config = dict(
    n_layer=13,
    d_model=160,
    n_head=2,
    n_kv_head=2,
    head_dim=64,
    d_mlp=448,
    vocab_size=1291,
    activation='swiglu',
    norm='rmsnorm',
    norm_place='pre',
    norm_eps=1e-05,
    positions='rope',
    rope_base=10000.0,
    rope_fraction=0.25,
    qk_norm=False,
    attn_scale=0.125,
    bias='none',
    tie_embeddings=False,
    parallel_block=False,
    init='normal',
    init_std_qkv=0.0528,
    init_std_o=0.0,
    init_std_up=0.0528,
    init_std_down=0.0,
    optimizer='muon_variant',
    lr=0.0068,
    lr_mult_down=3.0,
    beta1=0.95,
    lr_head=0.00872,
    grad_clip=0.5,
    warmup_steps=200,
    schedule='wsd',
    decay_fraction=0.654,
    decay_shape='linear',
    final_lr_fraction=0.0,
    batch_tokens=16384,
    seq_len=512,
    doc_mask=True,
    train_tokens=130700000,
    steps=7978,
    dataset='wikipedia_en',
)
MLP neurons of a small language model. Each row is named by its layer, matrix (gate and up: input weights) and neuron, and shows model dimensions 0-159. Each number is 128 + 24 x the weight over its row's rms, rounded and kept within 0 to 255. Numbers have three digits each. A neuron's up and down rows have the sign that makes its largest values positive.
After each neuron's rows, "fires on" lists the tokens most often at its 100 highest values on Wikipedia text that the model never trained on.

L4.gate386:116113126095101124128099180167124084162152085110148113134176148151090123097149136111122121164141101121137130151135132154106142109134099088115164141119111140114154103118152139142124154118122118113175131173140171115128112162131136160149160129098135119095116115132151162125124119119116170142115093121129117138094131138100132113169155134160167134101120088104140124096122156146182107183140160159139126109126121126137057122108120121104155081148119123132129148098112154133084160124084172
L4.up386:088153107116123114141144135140144087142144111100132125166161136129113150094160084149123103099150102107132129142140071152089136119111115122108180155154111154112135107116131135118132123147099101127114138123150159135102113201164140159137115119117110099162125141145160152104106145137105137104094095097142129166124148182085095160147151123114136144110096078134141111088111132151157125147126153139126118126100138117127081087144098090114142107163130072128098135099143144136098152142136174
fires on: " s", " =\n\n"

L6.gate140:065126150102139157114111121127131121125121149166167112141135106106135121094117126117180118074196144161125095147139097178119091130099136130142114120131109119111169128119101112101099170150079135158125132128132143084118127151141133102145147103106143113133131124164120114101132095138125141143111110146100125132157082193124146150128124119107112090128118136196149127109162152153116117111180106071142131122118152153174115138122150130124108153135103129152146101151159146116136140088111119
L6.up140:111122160093127159161147190137109140129112157160109100107119134124149109121130097145149122116133169133157101104155091145161127132089111080104126074122123184131137133112146115127109190110096097126137143098125122097117087148102151124113172109150113090127118152153139124138102091146135204093106105140083102158169129118133137168090136128098156099111150137137132112131142143171128108155104126139134147125121158133132109131094117166125138132152131119121136103153130133116080129078131127
fires on: " I", "ev", "I", "ou", "ov"

L4.gate415:116117127139146106125126116126094182125104168149114107114154142138113136132136134176115112118153115097125151134112138139136132146155097126110108171130135162130142165081084130088157111154128119128103163136107147131154125117126123147159145138127187181076136070206133121146125131116148111130121148134158087156174120160118166121133146107152139107134133146138151151175106126118107126151119140120175124123193114122126131124113154175171123183112153140093093128118123135142156143136124149
L4.up415:109125141096107117092126111075181174116108137122135152138175155134099120121142135169131148131107102071115123118157122109135132119119111169127108155100108121149114167121104117147139140132149109092091132133116146121133145102080118109078162113127134176124131109176109143183090166102166121136142152143155112133127170122108187119139118118164095185148100169142115159126102132107138141134170128108124144121157109118135168108113162154127156095137127111124108124111124118173138133125156110
fires on: " Is", "pp", "cc", " Pre", "′", "″"

L6.gate253:142126117145174170126109130073088110139079145125117108101082125104175142163128088124125140157143136122109115157092113093138099122144138098144137153123141133130097138116118152130123108140139148125127154137090087131138137127105131123123106152078154124119109132113133132124120127127120112179113129121123087118109171129135116161149104111144153099126097103182152143139135109136168154084117133109113157098164139112173049118137090163121127161184162134118098132115129107123105162139180123
L6.up253:079115163103191167152130130060126126176145148171122161103109121152145111129125073153148156138140128137138102156121091119094132160143153157113137106121128155107124116105114115121140140150150140155140185178114106108127161105145137142143116145140090131135166108131145118100143147112154109124153120115099108121132170108132110140100111126092154103133104145152100116167155068129176147184127127107089133122153132112147105091131150144128138123174148130118149121130093120097128128149114109
fires on: "ubl", "ous", "yl", "arri", "ol", "\n"

L6.gate433:103103126141164095131173124103129171114126096142141159141136126130100114155124129116133112115148142135141131083115122145125093095114126115084138141118130137129128160112135139110137078146139105108118156107160152144131154111137131150141109083152145105146157138133133178139093144159140082155053152149172136166096067142139128105094099115124115144108132160101133084175108106128126133169155097117092143098117127125147125124121130099135148150123077112147143142168152169157086140130150082
L6.up433:096113179115127099102124100149117160099135111143125148101154150151132129149126121089087140110151160157117168131153162122127105121163142147142123105104140127121162160170090141107115092130115135134137126094160143119145131142124146154113105118123138141111127101140104166113121149116164110156061104090154108141097117162138106072110150122150110141111175138155096099160144110147118148113150152110105161088129135155145113158084156115148155128136086104140098121134133120138049169112129104
fires on: " by", " at", "′", " /"

L7.gate301:105130156134142139134144105121119130183098148111167122138078160142114095105105091126121136139158103110147107129164156129115172152091160120129134134141148094106130090131133140127095086130159122151098135169152133147121146134133147129118144100174136132139147130113115163172078097120079102115095090103106160098136142131131097141114197165131106089103137132119173146143170167116136140100128108149095101118107153092150078136137095119108119121109128121166118135125125135117141119177139156
L7.up301:151145143140101087132148153086088125110105164135155154190124110096092136131140140117153170120144153123149109106152141135151150170132155084129121088099156143152094115088187153152131101119136122084131157117110128168146162089151112136122188101149133109077085100108122138170124141156145135168123105093128144123127107121105123128129112115129140108107112122123200122102096130130146133104128133139093147107130153096132113173092127124137150130146139124129151168116107123119106131144106114
fires on: "unn", "ed", "ld", "iv", "ib", "u"

L6.gate60:100122138119096161103125130111124152104114132106152165184096119133073133143105132149140138155117119125150153102178169145109108153132090116061145103087123124118156135102116094106107136118149106100159126123110108141113127101094158103138127161099147164102113115106180115129156121138137117114138108096130153114157125111120150133173116114122097118141130110139173099081108177120118164127182118094143087117131133094101134121123074131144131149115093115136172126138150110101110127125124079
L6.up60:122101123124129162132116092131130148133145112086156139174146099121087153138127164132136073106118106102123170123122109160148103135124120149086132098095133123118130150127090088113111140128151134103140142087139165166139117105113171089105094130152168149093134119099130091131166109116100091094148120085125164112179143118122143136163131142126129128183101117100127141106146171149147134119131128119153127151163102126079091100155157162136132099107136134140141124128140137139103145178183102
fires on: "if", "one"

L7.gate200:153123141133087137107140097086139107118120128126142099129134091114125083132140133106124159122149126149114110153124105093131149166132149151117143122135131101126135132160145152115049091118156135167146100100151147132146169104139147099118116101147144141125124110137134141111083175146159048089157144127176119116134157177139100167132102101116109145102107151138135133109148128128153112108112167121127141106139123090121082097131105139094111119119151128070114127127138169138118117170185147
L7.up200:129101128172136115093170120114157117138123125139111097089139087104142093151130128171112159140184102134115173167114113132150146111135154138141111142100163132164124097123096122066108105105123129126169106105137117134114137124138148147087101094151137135179154121109145112177105186149171123132144128111138102105103128115131146136081158123089115151096096108138153131123161090086141128149155118125131139103148134143149158162135140164117118150163141181147156133164114110108110113114142125
fires on: "ri", "are", "ous", "s", "arri", " May"

L8.gate108:081108086093152097157112112130115130099139124143087156161119167148110143144140111099071116149114099123119143145150095085105122132130132140102141072108086119109143172142128157134151176135122126163147085128167114126157125123127139123147152141128205123130131127131122145111118139096127108117119136135120112139108108156121103103176122141122162124107096114125143138132128157178108141153146102082120111115171082133139080123145120112161124131184150131121089163099104152143122133089117152
L8.up108:105124146143085106094102138129132113140144117120071120163133131113117120184129113086095127086113114113141130124115109089139119117124081154106145132119114137148147163145118169111129069148136158143156060133119055130124130171082130124155172128127117119142141108141109129084135125127152109097158128111128130136157134168140114143144135134133161135161153115118171130134174121133112135154072160163113099103131115137095114126135145123121154124158133146114099122069124118093097111150102162
fires on: " s"

L4.gate269:123155126106119161139177146123136125098101123107137154142134114114111111123140110141135110137123115070091106127178131151121122125105140150141155118180135143101118154129130070082073142107127152123148113136083178148089115122091129100141138099124147179130130115145115112153120104159114132137152090125155159111129110110131120100165114139140122126144150074165183113096149096140141182104151132117142132133118156117179129153152107090129153128140112062135143119152125173130120134123138090
L4.up269:121123146106166129150109118183126129197143178105095138132118149123138129173160155159138138117145110131151114099131098149138140137167140144101150144133143123136134113167084149155115128100162123095102147095149082104104109138118152142167127152148140186157131127118162112141125134104105103114142120162128113138171114158110151126173150145137067161181118116098114115127109133127140134131108111130114156166121129117114148106143073146111112181145097165088137126100158113161118111113144126
fires on: "if", "he"

L9.gate221:110103162141148138163147130139122143139109086164111162089147119122140161133143125116110128166123126098112128104130153139102089167157116114098151147109099092087143085140083152126124172108109112170160142135163119088171151131168152086175115113155124114122099121094110139148153158128114144093121141109133166097123128118134096132131140142101134132125112147147176155157151138191094099134112116131138115119146143178110090105108153153136155160151090136155127120111110143166098114110146141
L9.up221:122107190110115078172132160097104122150088084160157131146134141112120145131126128125118121134090106149113113141126176108103105144128138174146156158112129164120145080123162112108122140121132095109108150074123167125136155133140142122144081158145147124123095164126116106120150159126142144131083193181112138157123094151140151122164144125123122107121130111119107132112121148112157142151102121135133129110131143139141108143101127139137188120156082171127157101129076104111084116116162124
fires on: "est", "n", "qu", "les", " some", "ome"

L4.gate376:133187102164120134141117129080097142104126092134137091159111103131157128079112144075121083140131107109100135143152180130114152103116128146114119136176136151135125148083160138116099112143120139125089151142164076144151131122143177124116140090153140087148102129149139101143121157132148114140090119124110089138094114149138161136128156088144146150128144129109117123113120144142115102077159113157120141139137144087095164119114155171097142155161130139177177157116130150118114136105129134
L4.up376:121136117099114130113146144128111153124124096141150123171146143130197151098156124065126082172143129109090085122121130130075088082157156132115115165163133131122144144118150106103152120136121128105124166181141091112170149116114152121150147073163100090146124118162152130100133149131154153160083120127121099155128114111159124104123150106157164123143129125081146137108129148098096196136121114122119137123129148130105118174099109163123153149117134138130141133125147134133107127089122120
fires on: " bu", " t", " w", " sur"

L4.gate329:129127125138126143125173114137133122121106139104101132150133132108164138089123112140094131104126078136102156154100131120112108126117115119064095145150095096116076158080117117167116128111119102094140098117171114128160135119154137125162170139077149179143126133101143146139122121121110093086134071117107110104110134135164157102126161133111159117123122094109181136146126118118121145127127111144163123079149122132117110177141109098129150157176147143132157059109090105112126113136114114
L4.up329:125089129136154118131139104136117107134112153103111113147134141108160128105129113149119155064122093124107164134100121114113101122147118140068083095147121110137081157103122106143152107094094098104124095157129132092179137140119117158146166139095125150147122117135161162157126109096105104117144117104135111146087110153185120078127128137144197114113120099113170149124123111131143129122137139151165076109147118140115109176153155120127137117167152111105132072114084111124121111144124142
fires on: " s"

L4.gate212:127117142105133148101115158090162138147125116108111140130119123121139102114107130115132098200130111111116152126102131159143140116133123117141123139092133093097150157091113154112146127120153125124134102121151126168089084137078137114139143116134152101167131116124164081072191081114132154120109127107104127133094077119130086131147175095173129159107135141122124142110131127143078134101150092141174117130151093132084131151078113162111121091157123115139116154099111110131086136111108134
L4.up212:121111142117131140112151127107149108114120113098108118144111133116163130112125126120161092170111107107151173137116108153125120120108157144115134109126150112120154176089115117134172118116184111139119114096150102168069112108119117126147113110111152102151141141139145116097174094141136120123076126096126117152102126133161049143149133099167130127090127165103152148055134114117086106119144114095162123133131079129068122141110109138088117102158122139142108156111120123153095133117104112
fires on: "ue", " bu", " –", " t", " /"

L6.gate81:143148167128165153126112119149141146154148152106091130113162101108155121099137107129117153147128116091116122115155122137148110126142144158144071113134136145140140104150138086103098139104147133152118145144089091159079134139154160158122122126137134177119144107088120116187116153160144142154110144158120127166124108132113124148074114134091119172130118082132108118180119105146084133126154127167125121145150134147170108142172125137144156088086187141103156133145167114112159113111106149
L6.up81:133131146148167167107126124125112140146133135110136129085138096124110120130130094136141151110152064085116130120143171099135114135130142142111140095100137191133165127142153108088121134085128128138087125166091108189101108098115127117143133113107109157133134080132099117139141140148119129157123135120152106124117139131155124136117109136117160110119099079121170122162147123114066104136130150194181120161143086155163108155147141155124148103112179104120121167143143134113160138155126136
fires on: "ac", "stit"

L4.gate128:087106139139154095070119085135113202149094163131126110133130162127117154117121108136120135167160115106089169130118133157145148083128128168151099098153154128145140182103139137134190121117145097116115124153102149149134133138135139138142119103151139111186143126184138146129160144133157085147147092119124155144127101142120155104160111097152136149140072143115137147119097113138125151091116139094134133135144136118155102116107181157120127152133128129104123113129111144109139106107086166
L4.up128:103093160142160091053103098124114179160094147125113103154135175128122127130101137117137117153167147083085167101132160151112110088102102136126093118158146159153134154114133139137156113123134111130122123133114145165123152117135126141143134096132129139180114123132128143103142133132134104157137104076108136115137112174126143120172102091151131161119101151109138143135113096118124166083156120110129099118161113129162064099113165132111144151138145161106137133153094129120139154115102172
fires on: "′", "″", " /", "eng", "pp", " War"

L6.gate385:113113166105167159120145140124126112147144141119107132146117142133139119148125094102130114106140123131108158112108142124096136069173158144090136114097129153090139097127135165117141134109129146064134163121093131118126103180138141114115114094136118157148103146138107092139124095141096109128145081152170142135121130160114079135111152110117130114093191138106126089142147137169105146141108148107094097111100105126114106096153166072116155110115108149083126128100103122171125083137136166
L6.up385:083120157113163168117097110139132139157155141148081138117131129133170104134111085097110109143147122128118113126118101100107149105156183107103128083081128165113148155132118164120120146091134127084107194105119135125092083157111140131113119084137124162120122145112110143118105104132095110163128113113133131162089128145112075132121138121106117123135139168124148091108166141141132131135131145100069124104150125129144090124131141075103147093123090146093107154107119124148105113108084125
fires on: " at", " after", " by", " John", " Ed", "."

L4.gate67:173098163147126129157168094101138121123129133136135145087112151058118100129145115146109146144157100108150114132148115130136124135127114126142133111119090088130150124123121149146136122113145159121120129175148116145153132123099154077148122155128144116175126113100154141106137119125085110113103108107151138114115155182142147127136171119149113113110114128126137167127144114113137173115125120138073106127157178079145088078133113161091104128152131123119189129090096137126121094150154058
L4.up67:145079141142144079138114122096103147153138136136137134088086163080111113106145087163121158140140113096134141136154120155157095111152142136185107121088142083131131128114175168118109117102136131130139139154128118107137124133113136089155124145098171110131111076098169148142153121130114113152126113103157130094114152181116113121116159142160119134104096192123124152122153103108112154111111147124091093150157151084126088133142109160148128144147142118113160093149100113133111117111159096
fires on: "u", "unn", "arri"